{
  "n_layer": 25,
  "d_model": 224,
  "n_head": 7,
  "n_kv_head": 7,
  "head_dim": 32,
  "d_mlp": 896,
  "vocab_size": 8192,
  "activation": "gelu",
  "norm": "layernorm",
  "norm_place": "pre",
  "norm_eps": 1e-05,
  "positions": "learned",
  "qk_norm": false,
  "attn_scale": 0.177,
  "bias": "none",
  "tie_embeddings": true,
  "parallel_block": false,
  "init": "normal",
  "init_std_qkv": 0.0231,
  "init_std_o": 0.00326,
  "init_std_up": 0.0231,
  "init_std_down": 0.00326,
  "optimizer": "laprop",
  "lr": 0.00228,
  "beta1": 0.95,
  "beta2": 0.98,
  "weight_decay": 0.13,
  "lr_head": 0.00853,
  "grad_clip": 1.0,
  "warmup_steps": 259,
  "schedule": "cos",
  "final_lr_fraction": 0.0,
  "batch_tokens": 131072,
  "seq_len": 1024,
  "doc_mask": true,
  "train_tokens": 543300000,
  "steps": 4146,
  "dataset": "wikipedia_en"
}
MLP neurons of a small language model. Each row is named by its layer, matrix (up: input weights) and neuron, and shows model dimensions 96-159. Each number is 200 + 30 x the weight over its row's rms, rounded and kept within 0 to 999.
After each neuron's rows, "fires on" lists the tokens most often at its 100 highest values on Wikipedia text that the model never trained on.

L3.up739,174,164,169,188,210,203,241,210,229,260,146,207,257,143,223,188,194,211,207,121,244,154,233,184,160,160,206,212,188,180,171,219,208,209,175,200,204,223,200,174,167,136,265,225,186,209,185,236,207,188,202,266,206,215,209,135,229,234,207,203,200,218,242,178
fires on: ".", " ."

L10.up166,212,198,227,194,206,181,210,193,273,277,232,234,218,226,213,200,216,175,200,257,182,207,266,212,145,211,240,235,209,207,186,121,248,166,178,183,140,185,200,181,186,179,230,170,227,200,235,217,233,170,191,163,175,264,202,219,231,189,194,225,226,198,154,200
fires on: "s", " of", "g", "d", "ing", " in"

L3.up196,185,187,205,244,211,204,164,158,193,186,181,211,201,205,223,234,190,191,216,204,217,214,187,202,166,215,208,246,139,178,242,200,214,198,192,246,209,138,219,266,193,189,166,182,211,129,174,222,242,254,211,197,169,211,235,161,178,200,170,167,254,223,172,223
fires on: ".", ",", " years"

L15.up785,170,218,177,183,262,188,180,191,224,205,208,208,201,209,190,192,147,137,218,255,211,204,167,200,175,207,233,236,183,194,191,167,175,136,186,246,177,195,254,258,244,222,185,218,215,226,222,185,235,162,181,140,197,223,182,226,154,219,200,155,167,183,218,227
fires on: " 1", " (", " a", "1", " an", " 2"

L13.up476,136,178,167,206,210,190,198,175,245,251,181,180,149,202,207,180,177,208,181,224,217,163,214,187,203,200,181,209,166,144,194,253,191,184,168,261,201,188,222,212,194,232,166,165,185,173,202,218,225,235,192,226,211,170,188,179,180,229,179,183,166,187,207,261
fires on: " to", "-", " the", " that"

L22.up382,198,201,210,206,162,217,174,179,216,241,211,189,186,198,163,234,183,155,178,209,224,139,182,172,185,166,186,212,223,155,216,219,220,160,165,195,167,220,166,197,234,221,221,163,232,199,162,185,222,182,145,255,239,289,174,247,230,198,214,261,219,234,156,212
fires on: "e", "a", "ion", "on", "ve", "s"

L15.up655,164,167,223,239,176,192,168,137,217,160,194,190,169,249,241,218,199,175,207,242,225,179,220,161,179,202,208,206,148,179,229,181,183,196,171,255,192,181,209,200,260,232,195,219,200,196,186,217,206,248,197,167,200,235,182,211,183,231,212,168,250,214,221,246
fires on: ".", "-", "'"

L12.up800,204,243,171,223,204,190,130,172,188,183,230,193,192,187,211,238,195,167,242,156,168,160,148,171,182,219,236,194,187,227,168,196,183,175,188,186,227,167,221,264,164,241,216,158,226,214,214,171,148,232,194,217,210,195,231,226,255,208,199,208,282,223,191,208
fires on: "t", "f", "l", "e", "le"

L22.up527,189,199,191,205,209,179,166,206,181,234,226,163,225,212,233,282,203,155,187,193,236,218,217,164,187,187,138,202,207,174,213,174,223,162,206,187,143,251,173,180,205,206,195,196,211,160,228,232,219,179,208,211,166,200,249,178,177,130,179,232,231,218,227,202
fires on: " |", "_", "^"

L11.up559,181,199,159,231,200,251,191,218,223,204,240,212,119,165,213,223,205,218,180,144,186,183,193,213,196,203,227,222,138,175,191,269,179,188,190,216,223,180,198,132,180,224,212,224,228,190,206,170,178,232,228,211,191,172,247,192,203,166,214,153,205,233,188,217
fires on: " |", "|", ";"

L12.up718,195,220,177,202,217,182,192,188,169,213,200,170,127,181,213,240,183,214,207,194,229,147,216,183,169,189,211,230,161,203,203,227,237,180,172,204,165,185,212,203,181,237,196,239,167,216,187,205,187,220,215,177,188,217,186,178,223,184,241,192,153,231,202,175
fires on: " and", ",", " &"

L15.up52,185,197,171,234,224,172,200,229,193,159,177,230,148,164,197,249,165,171,178,128,165,155,192,145,175,207,217,228,200,197,220,244,217,164,163,216,193,205,206,239,162,194,172,195,223,186,197,225,136,186,194,253,183,271,215,247,219,195,225,201,232,204,212,192
fires on: "'", "s", "-", " and", "t", "e"

L22.up15,208,192,158,256,166,208,192,190,192,209,208,175,221,193,249,198,204,205,164,206,275,161,222,199,137,186,173,231,200,213,212,202,161,172,246,226,206,183,183,221,222,211,216,172,203,167,186,141,212,202,211,223,219,201,222,172,245,152,185,217,142,209,178,240
fires on: ".", "–", ",", "\"", " |", " \""

L7.up383,191,144,193,202,233,179,148,160,224,226,207,182,190,181,178,194,171,168,127,215,182,189,193,139,208,204,231,207,168,223,201,201,225,126,150,246,232,179,225,149,210,218,227,175,214,195,176,224,174,205,223,189,209,209,170,228,205,219,229,219,226,239,255,169
fires on: "si", "bl", "c", "pl", "sc", "cc"

L22.up409,182,175,195,188,214,222,191,151,238,188,225,202,235,194,242,226,202,168,254,192,254,199,173,198,157,178,148,259,167,187,210,262,192,183,178,228,200,195,207,187,233,235,185,214,199,149,177,230,182,230,210,204,153,181,226,172,174,228,219,225,302,182,192,220
fires on: ".", " Saint", " Cr", " St", " pm", " Grand"

L7.up469,190,228,163,222,185,228,170,209,229,226,214,260,181,176,207,250,199,177,149,147,180,173,114,206,130,184,238,241,211,164,182,224,175,195,163,202,180,238,207,178,202,239,170,158,189,241,204,202,207,171,184,215,146,212,231,188,284,181,247,199,232,218,233,180
fires on: "\"", "s", "ation", "ments", " degree", " species"

L7.up558,175,174,202,227,242,183,169,235,201,225,170,166,231,141,172,213,170,165,151,157,200,199,190,215,218,218,265,246,161,200,180,212,240,142,168,162,166,215,215,170,275,204,208,188,204,128,141,175,167,182,254,201,201,267,294,237,216,219,188,189,198,199,215,190
fires on: ")", " \"", "]", "\""

L10.up844,186,161,193,217,179,117,198,182,233,186,205,205,165,141,232,229,161,193,226,180,243,197,218,209,134,181,249,240,189,167,216,153,165,193,195,249,123,201,205,256,163,169,182,196,213,172,224,244,194,227,219,231,188,272,186,152,239,228,213,215,140,228,145,209
fires on: " of", " by", ":", " married", " to"

L15.up395,201,217,151,199,204,187,147,228,232,214,210,227,197,170,205,198,149,205,225,234,192,185,207,245,221,182,240,216,234,209,149,213,204,121,148,212,202,205,207,175,197,207,131,205,243,179,245,179,159,195,176,87,222,174,212,221,204,217,219,179,191,261,191,210
fires on: " S", "vi", "uct", "d", "t", "St"

L13.up14,201,169,178,175,223,179,237,205,193,211,238,212,230,200,169,213,201,126,175,229,195,162,202,180,224,144,184,210,190,219,159,232,204,225,159,190,210,199,155,192,208,211,221,185,197,208,146,211,193,178,199,202,214,167,192,204,260,181,251,234,219,223,173,224
fires on: "ve", "e", ")", "st", "he"

L7.up220,211,152,163,183,222,221,173,127,166,186,261,189,159,178,205,277,155,179,215,175,255,164,224,156,185,183,202,222,140,202,226,193,188,178,191,243,203,174,244,230,216,218,186,176,202,162,174,206,228,271,197,189,182,227,196,181,237,173,209,137,249,289,214,214
fires on: " of", ".", ",", "bl"

L7.up706,184,156,143,221,206,159,186,196,184,217,262,231,195,180,207,227,200,194,187,214,241,190,213,166,219,211,245,241,239,168,194,180,232,188,161,196,203,176,196,223,205,154,199,185,203,211,227,195,198,191,203,178,185,260,186,151,253,197,243,193,176,224,258,154
fires on: ",", "s", " to"

L12.up246,181,216,177,195,186,116,175,193,186,175,172,229,188,191,193,222,214,201,158,233,240,197,179,201,157,227,161,176,187,187,202,193,153,238,217,206,146,189,166,160,164,200,153,195,185,154,193,163,212,199,258,202,187,178,259,232,233,208,202,236,164,205,193,224
fires on: "ly", "y", " and", "l", "  ", "ally"

L11.up92,177,132,150,198,190,149,182,224,198,174,201,192,198,187,181,246,245,205,156,216,198,192,221,192,210,160,244,203,167,215,179,181,246,173,117,242,187,164,198,182,214,192,222,173,196,245,244,198,177,194,210,218,179,246,238,214,222,192,205,196,205,187,239,188
fires on: " and", ",", " military"

L13.up328,188,169,140,219,223,209,184,210,217,122,187,193,214,162,175,229,235,188,170,214,198,194,196,167,188,196,179,184,186,214,218,185,254,170,125,209,156,199,126,121,205,231,171,162,197,150,191,185,265,236,226,136,217,222,188,200,201,214,263,235,184,250,212,233
fires on: "t", "ing", "bl", "c", "ng"

L13.up796,207,225,141,207,191,198,150,212,193,151,214,176,222,190,192,203,182,147,182,181,203,130,180,187,225,230,194,215,206,164,221,248,213,127,168,144,145,191,209,173,246,253,188,183,227,203,213,217,182,191,217,164,192,215,230,224,214,247,207,237,197,215,181,229
fires on: "n", "r", "t", "m", "d", "l"

L5.up765,146,176,197,222,212,198,173,169,201,245,200,192,174,181,199,281,173,176,170,177,224,181,253,202,164,214,196,264,207,174,223,213,243,183,137,216,153,150,221,158,184,183,185,192,198,216,184,186,275,231,221,215,164,195,188,178,214,174,236,150,192,193,191,223
fires on: ",", " |"

L11.up628,180,196,166,167,215,203,220,117,237,189,180,141,193,193,233,260,251,188,170,227,218,173,164,142,170,216,198,195,196,203,207,232,202,205,201,215,222,182,157,241,158,210,182,218,173,188,188,198,165,194,144,158,162,152,199,159,145,219,230,212,272,189,222,187
fires on: ".", " St", " st", " cr"

L13.up503,181,208,180,303,165,218,229,218,196,179,209,179,177,184,156,207,186,174,215,192,242,184,219,222,153,191,208,239,151,179,129,236,199,232,149,207,236,227,245,167,182,219,204,168,241,158,263,129,213,206,202,201,219,216,212,204,215,215,246,217,204,244,207,199
fires on: " and", " so", " too", " &", " bre", "ho"

L22.up622,190,204,182,197,179,217,186,182,184,187,222,210,184,149,178,234,174,180,173,185,254,176,211,179,185,236,226,246,224,209,209,191,214,156,183,195,171,220,222,209,158,187,182,219,167,202,187,201,214,180,200,195,216,255,210,159,243,215,268,216,242,188,208,190
fires on: "|", " ;", "°", " in", " to", " |"

L10.up67,161,150,151,236,200,226,202,177,189,211,196,196,192,195,218,226,201,206,227,154,217,182,159,188,184,122,212,232,264,145,216,207,171,209,194,246,213,215,206,225,213,228,138,205,219,223,225,180,192,271,195,234,201,203,175,186,204,205,234,218,158,199,156,235
fires on: " New", " |", " Legislative", "  ", " Australian"

L11.up867,205,220,206,194,235,219,169,191,204,157,245,167,158,184,166,232,157,188,143,209,163,159,192,213,216,244,231,221,180,181,155,162,255,148,212,166,179,143,196,179,195,196,178,221,252,162,219,212,228,204,201,168,198,217,247,179,195,196,207,185,154,215,192,172
fires on: "or", "en", "r", "t", "c", " Á"

L7.up327,132,180,178,211,214,181,162,200,200,165,186,158,166,240,214,241,137,166,211,221,271,180,196,205,200,204,209,192,217,198,180,228,211,146,209,178,183,191,161,196,210,221,177,254,252,178,207,164,224,193,214,192,241,201,206,172,184,255,221,170,196,227,172,233
fires on: " |", "|"

L12.up803,176,185,132,248,238,188,222,146,239,204,234,196,187,202,210,243,154,168,201,159,208,138,193,200,185,150,260,203,217,166,156,213,173,201,223,158,242,195,194,172,194,238,167,192,189,188,195,265,181,217,202,251,173,227,173,172,173,186,226,175,207,232,204,207
fires on: "-", "=", ":"

L22.up129,194,212,193,198,134,203,193,155,178,245,223,134,281,167,223,190,217,220,141,216,244,199,190,238,267,189,222,222,200,220,157,165,217,199,175,203,188,194,177,244,174,209,267,225,173,205,211,193,174,213,199,238,140,205,245,233,258,193,210,187,262,201,247,251
fires on: ",", " sl", ".", " |"

L12.up829,186,207,163,253,217,157,150,197,173,177,217,249,169,180,198,235,185,126,148,154,236,159,147,147,174,183,210,246,175,216,196,204,203,174,161,210,198,222,151,143,172,202,187,165,190,178,142,228,175,192,211,183,213,249,268,208,176,232,225,248,208,202,206,233
fires on: "-", "p", "l", "op", "y", "al"

L11.up69,175,194,129,208,245,189,133,204,223,208,225,216,200,257,186,225,190,191,162,256,243,157,178,182,175,216,235,199,175,125,152,180,177,205,202,235,159,189,136,166,261,183,179,205,214,166,177,216,262,230,165,155,198,199,191,200,141,225,209,133,191,194,209,226
fires on: " the", "-", ":", " (", " |", " a"

L16.up209,154,181,229,208,199,201,208,227,226,214,182,202,196,212,151,206,215,176,161,234,264,214,194,195,171,197,219,212,202,193,164,176,223,160,271,244,169,216,197,228,214,204,210,202,248,202,220,200,257,145,177,184,189,199,192,256,235,177,254,177,208,199,244,174
fires on: "°", "E", "W", " a", "mo", "Personal"

L7.up699,183,131,221,197,208,199,141,184,229,135,190,171,178,174,234,231,186,194,152,193,272,199,213,182,209,229,225,246,173,206,196,250,199,187,177,213,214,183,194,183,251,198,157,202,221,134,177,210,234,220,228,160,173,198,246,162,243,179,166,168,228,201,184,227
fires on: "\n", " |", " 1", "\n "

L10.up686,184,186,153,186,176,161,175,177,238,213,193,189,215,222,206,208,209,194,142,260,165,199,175,171,175,265,245,204,184,207,205,180,217,177,166,207,198,214,180,139,246,231,195,167,182,194,209,157,226,188,190,153,242,227,190,199,177,230,207,272,194,226,271,240
fires on: " on", "d", "ing", "bl"

L16.up287,183,194,186,225,187,227,184,152,221,213,180,178,195,194,215,239,187,243,187,161,213,140,202,160,137,210,220,221,198,192,173,201,234,163,194,185,153,161,194,298,257,214,200,187,229,236,220,230,202,251,214,182,200,203,217,163,221,158,263,223,182,213,193,198
fires on: " of", ",", "s"

L16.up686,174,162,214,188,244,216,183,148,237,219,210,166,228,183,197,210,232,220,180,248,211,166,189,210,205,218,172,185,173,206,217,228,177,192,166,222,205,214,208,172,147,200,229,203,226,219,220,155,210,271,275,212,167,188,190,224,159,219,182,172,228,222,168,212
fires on: "M", "ab", "ug", " Fl", "Fl", "ib"

L15.up755,205,177,167,206,192,204,202,209,180,214,190,153,170,87,226,227,180,165,174,199,220,175,208,155,150,205,230,295,173,173,212,269,225,208,186,135,160,210,216,199,194,175,194,184,256,201,182,213,215,258,178,186,179,229,180,216,215,196,224,233,176,207,213,148
fires on: " with", ":", ")", "\"", " for", ","

L3.up235,181,220,206,187,248,253,158,217,199,216,196,190,193,178,181,213,192,181,213,226,196,246,168,188,194,208,211,173,269,197,181,181,209,275,189,212,146,209,190,216,188,178,190,200,159,232,261,138,187,222,218,210,176,176,193,188,163,179,170,133,180,180,234,163
fires on: " 2018", " 2019", " was", " stream", " went", " advert"

L11.up785,195,210,179,254,155,200,187,146,195,173,177,235,178,168,182,171,148,157,225,234,196,139,195,199,192,210,214,218,182,197,188,193,132,201,188,212,248,245,182,188,197,242,184,205,189,165,180,220,189,155,162,200,206,173,202,198,174,185,210,206,220,252,164,203
fires on: " to", "l", "-", " and", ":", ";"

L22.up846,152,184,188,188,205,218,176,195,206,215,273,147,245,130,273,221,244,226,189,148,228,177,222,160,222,216,147,223,219,194,193,208,188,207,184,221,200,252,230,165,209,204,275,198,193,187,169,198,229,205,161,248,200,182,229,190,197,148,153,195,190,194,223,251
fires on: " |", " $", ";", "|", ",", "_"

L15.up465,175,222,196,186,227,207,224,248,221,180,178,177,195,198,184,219,137,212,215,183,252,192,221,206,145,211,201,229,188,156,185,212,215,176,206,188,180,165,137,219,197,216,170,154,243,160,173,244,183,216,187,133,201,187,268,141,188,233,254,185,230,204,233,210
fires on: "t", " to", " g", " inc"

L5.up322,194,164,208,205,205,221,228,174,261,264,271,233,165,218,183,244,161,210,164,170,219,166,202,160,242,192,222,211,169,169,188,237,193,180,211,177,229,216,244,272,215,211,242,185,198,224,120,254,206,232,193,254,219,161,171,228,169,213,192,133,180,175,210,198
fires on: "|", " |", " Mor", "  ", "-", " Cent"

L15.up857,186,196,209,186,195,146,183,170,202,241,233,232,217,207,163,207,170,195,202,212,205,193,229,174,199,207,243,229,189,185,191,208,231,213,152,201,240,224,165,182,204,199,251,194,177,214,225,206,195,195,206,176,170,225,186,222,237,206,255,224,179,268,227,234
fires on: "-", " for", " and", "ological", " to"

L15.up8,194,198,218,203,201,191,160,172,207,157,215,187,178,153,243,234,173,185,167,192,235,196,158,203,184,213,229,211,181,200,199,226,195,209,245,214,203,201,201,209,206,164,142,141,201,242,208,176,196,185,211,192,192,194,231,200,244,147,203,199,191,221,199,207
fires on: ")", "."

L13.up704,184,171,200,200,155,180,179,253,141,221,246,162,159,207,136,232,164,187,170,201,249,203,201,194,163,219,220,279,155,139,177,241,218,191,171,182,199,164,181,237,207,291,176,208,228,173,231,197,199,261,193,123,183,182,256,155,164,190,254,242,181,206,190,238
fires on: " and", " to", " will"

L13.up349,213,208,155,242,178,211,125,203,245,160,206,180,193,222,144,218,151,161,172,188,181,179,164,197,212,188,255,214,229,179,192,194,260,136,158,188,180,170,150,240,204,206,189,204,220,191,222,218,203,207,180,155,198,226,242,222,233,201,271,215,216,222,193,197
fires on: "g", "ac", "c", "ng", "t"

L10.up682,196,191,162,195,228,146,256,210,194,215,214,168,189,243,205,201,185,205,178,257,183,164,248,169,205,203,220,191,204,206,199,198,220,168,171,150,178,200,204,125,221,228,230,150,174,248,197,182,163,180,219,140,217,201,186,197,173,210,211,161,182,201,226,175
fires on: "ing", " on", " to", " out", "s"

L3.up112,163,186,196,248,220,183,106,199,205,206,171,221,171,156,172,221,195,167,204,160,243,214,143,192,158,151,238,245,207,168,168,171,188,164,200,205,217,199,212,176,205,225,125,157,209,225,235,235,235,206,245,202,191,197,209,185,230,185,261,197,169,256,242,218
fires on: ":", "=", " |", "  "

L11.up236,191,189,148,178,205,94,183,213,240,180,159,230,142,203,181,239,198,163,173,180,213,198,176,176,196,226,295,251,210,196,167,153,195,189,208,175,189,235,193,192,179,174,196,207,239,195,225,188,214,202,230,160,203,258,233,176,233,181,185,235,165,221,157,234
fires on: " |", "|", "elected", ";", " &"

L13.up244,183,214,214,257,202,176,203,164,228,203,230,193,232,171,204,217,200,181,199,246,223,223,201,215,139,184,190,266,197,171,226,278,167,196,232,194,194,181,201,225,176,262,243,193,230,160,222,219,215,194,226,210,170,213,226,159,186,177,218,179,196,203,205,293
fires on: " as", " from", " in", " by", " is", ":"

L15.up474,151,172,168,239,221,200,153,174,203,222,198,234,175,153,166,227,162,229,179,179,207,197,193,205,191,134,191,227,194,178,186,259,155,229,197,246,204,177,142,189,216,196,168,190,208,208,194,180,205,212,213,220,208,180,228,194,209,211,258,199,223,203,182,198
fires on: "|", "  ", " •", "-", " |", " the"

L5.up74,190,186,201,199,187,237,215,153,209,251,251,179,211,190,160,215,166,179,165,205,283,166,220,189,232,200,228,219,191,189,189,213,192,184,203,185,230,174,220,268,204,228,239,183,210,176,121,191,217,225,190,227,244,172,197,249,166,236,191,195,170,163,184,214
fires on: " |", "|", ".", "  ", " Mor"

L12.up890,212,216,207,228,203,186,197,243,189,156,173,232,168,200,184,243,213,199,219,165,195,194,150,172,184,188,183,209,220,190,221,262,192,149,197,206,230,142,237,215,237,202,176,152,209,199,205,171,180,164,204,170,197,167,223,205,251,234,219,170,239,195,236,182
fires on: "s", "le", "raph"

L16.up23,138,172,159,235,174,187,179,205,220,259,243,162,218,205,217,207,198,232,154,208,219,186,220,162,224,200,194,226,197,154,213,239,241,197,225,226,153,202,217,246,173,207,256,156,210,201,249,216,205,259,213,229,185,196,182,187,182,218,226,141,164,207,198,221
fires on: " to", " that", "em", "ing", "ed", "-"

L13.up508,203,219,217,212,182,215,195,167,192,208,201,178,184,183,186,221,188,251,198,204,227,208,191,193,116,154,198,239,240,163,221,206,198,212,201,211,180,163,214,276,209,195,174,197,223,228,222,253,226,190,178,208,224,220,184,209,211,204,196,205,201,244,194,246
fires on: ":", " in", " by", "-", " Website", "|"

L16.up586,209,185,230,192,156,203,201,208,177,205,218,229,275,176,217,190,216,174,208,191,252,160,251,205,207,143,230,185,198,195,220,208,202,206,134,171,159,182,210,223,197,191,245,190,231,185,185,238,204,218,249,228,188,207,228,247,177,212,182,175,206,199,200,172
fires on: "um", "e", "li", "l", "re"

L13.up78,177,202,217,275,190,178,194,188,190,210,173,146,218,252,212,223,205,214,212,211,263,217,199,178,166,190,172,189,176,165,137,242,213,212,229,193,188,145,211,209,205,261,186,224,209,174,184,215,205,245,221,204,204,204,207,177,192,216,187,183,252,237,178,274
fires on: "."

L15.up743,165,166,192,184,194,163,169,186,239,185,178,234,154,161,197,255,194,188,146,165,197,179,182,208,221,230,250,229,205,194,173,216,187,205,201,200,204,195,224,173,234,175,252,172,198,221,216,146,244,161,262,182,138,220,205,168,225,166,200,191,169,231,188,225
fires on: " |", ",", ")", ".", "\""

L3.up634,185,159,189,200,178,217,215,201,240,260,160,219,238,132,209,208,192,220,196,131,237,151,254,174,129,160,236,223,186,174,158,199,183,209,170,184,225,214,197,163,176,157,256,207,197,235,171,240,208,174,186,268,198,242,229,161,254,203,225,218,211,219,236,181
fires on: "."

L11.up529,174,221,187,265,224,247,202,171,231,178,251,222,183,176,174,214,178,201,210,161,223,210,181,210,168,159,249,222,166,181,112,203,160,217,221,227,189,216,203,166,195,185,177,191,193,213,201,263,204,194,191,194,239,215,210,196,224,164,270,150,184,183,200,203
fires on: "-", " a", "–", ":", " the"

L3.up802,204,173,166,180,176,221,208,196,246,273,179,216,198,123,209,217,196,188,149,122,265,157,252,189,140,171,248,234,194,170,137,179,205,210,177,191,206,216,190,153,167,162,257,189,200,237,200,226,205,185,203,267,148,257,217,182,275,172,220,250,197,212,230,194
fires on: "."

L15.up873,197,199,247,259,203,200,202,214,206,144,262,188,175,179,211,230,162,177,211,183,185,165,205,154,185,192,261,233,214,206,221,224,194,184,180,191,213,186,232,234,244,200,186,168,281,195,214,223,194,140,263,165,187,153,196,193,251,266,173,203,198,216,173,252
fires on: "'", "s", "S", " of", " the"

L3.up532,192,197,238,206,228,213,168,144,216,220,201,178,198,191,217,228,206,191,204,213,247,212,178,227,218,194,225,171,202,283,204,213,204,170,189,215,181,252,193,179,201,231,174,195,233,137,144,146,217,206,222,185,192,205,156,232,194,249,201,213,197,233,174,193
fires on: "E", " Fl", "D", "M", "N", "Ch"

L11.up17,223,210,123,192,200,247,173,193,252,187,147,214,211,226,211,170,216,137,193,233,185,173,238,200,196,207,219,161,181,225,204,176,221,191,187,187,146,147,193,167,181,204,200,172,239,197,203,216,227,209,197,184,200,222,224,239,189,180,144,233,198,232,169,192
fires on: "d", "n", "g", "nd", "m"

L16.up260,156,211,218,223,180,199,203,199,211,244,185,157,223,159,250,177,213,164,178,205,270,186,220,213,175,213,167,267,189,179,199,202,142,186,171,183,176,201,199,199,262,176,162,174,212,239,206,200,226,150,222,210,156,178,291,135,187,204,194,236,173,210,217,203
fires on: " and", " |", ",", " to", "–"

L7.up493,163,147,168,215,216,164,154,204,217,172,157,202,104,205,219,232,149,157,142,202,246,209,164,204,219,217,270,246,197,198,186,201,199,177,174,204,199,213,177,161,218,185,158,196,211,188,195,159,212,220,198,173,201,247,210,154,201,198,221,182,193,234,201,238
fires on: " |"

L11.up117,199,191,209,231,232,220,194,177,190,233,170,211,238,227,152,176,188,164,191,208,204,161,260,179,204,226,193,191,187,191,194,161,143,198,151,213,239,227,161,284,265,163,237,188,219,188,161,173,222,198,187,203,220,139,191,184,119,190,218,164,187,227,176,216
fires on: " to", " of", " and", "s"

L11.up209,178,133,209,226,180,208,183,172,248,227,212,154,241,223,163,230,179,187,215,223,235,183,228,197,183,190,218,188,210,202,168,129,190,203,215,149,185,185,145,281,233,196,179,207,230,165,179,215,267,217,198,194,227,149,187,212,196,188,226,160,215,156,173,215
fires on: " |", " the", "Ch", "25"

L3.up424,188,155,184,195,197,184,215,218,251,249,140,246,225,107,195,211,190,195,186,128,252,155,245,183,145,186,216,242,193,191,151,203,170,224,180,211,222,215,212,159,147,166,252,194,203,219,183,222,201,161,202,300,192,229,206,162,240,197,211,229,193,200,232,174
fires on: "."

L16.up232,162,187,175,194,210,167,181,181,223,239,144,163,188,111,219,258,194,185,205,180,221,203,202,220,183,173,206,258,206,160,212,232,163,224,161,232,208,203,202,199,209,216,156,181,178,204,217,164,178,214,211,230,111,264,230,184,179,188,260,190,197,230,186,179
fires on: " |", "\n", ","

L16.up464,198,176,220,226,197,190,209,168,210,222,237,157,125,241,196,255,228,194,216,207,263,203,214,176,186,168,180,166,174,203,159,227,261,167,193,220,211,172,174,230,181,230,144,188,183,201,181,250,209,220,252,123,187,147,214,173,282,186,233,174,188,248,183,195
fires on: "–", " and", " –"

L11.up438,202,191,195,225,213,183,168,140,162,214,132,188,269,198,146,239,172,176,193,176,215,176,161,197,208,213,241,225,178,173,179,254,200,174,182,173,203,178,162,237,186,247,177,174,215,204,189,197,210,220,222,200,188,237,298,201,176,234,194,175,159,206,233,263
fires on: " not", ")", " also", " only", "]", " later"

L13.up377,173,188,237,233,223,204,192,183,207,210,253,147,193,204,227,244,184,192,203,210,248,201,202,222,177,164,199,265,212,153,198,155,167,194,155,160,228,234,182,168,200,186,180,187,210,170,186,240,236,212,229,155,159,211,253,168,213,210,204,189,194,268,191,202
fires on: ";", "-", ":", " |", ",", "/"

L12.up29,201,218,166,206,250,210,149,201,247,214,226,212,214,191,207,199,170,174,232,233,204,124,209,180,191,231,217,255,214,196,212,165,204,151,169,196,164,166,212,152,211,179,135,162,243,221,205,223,231,209,177,170,186,195,191,220,219,214,226,201,231,257,181,204
fires on: "t", "s", "g", "d"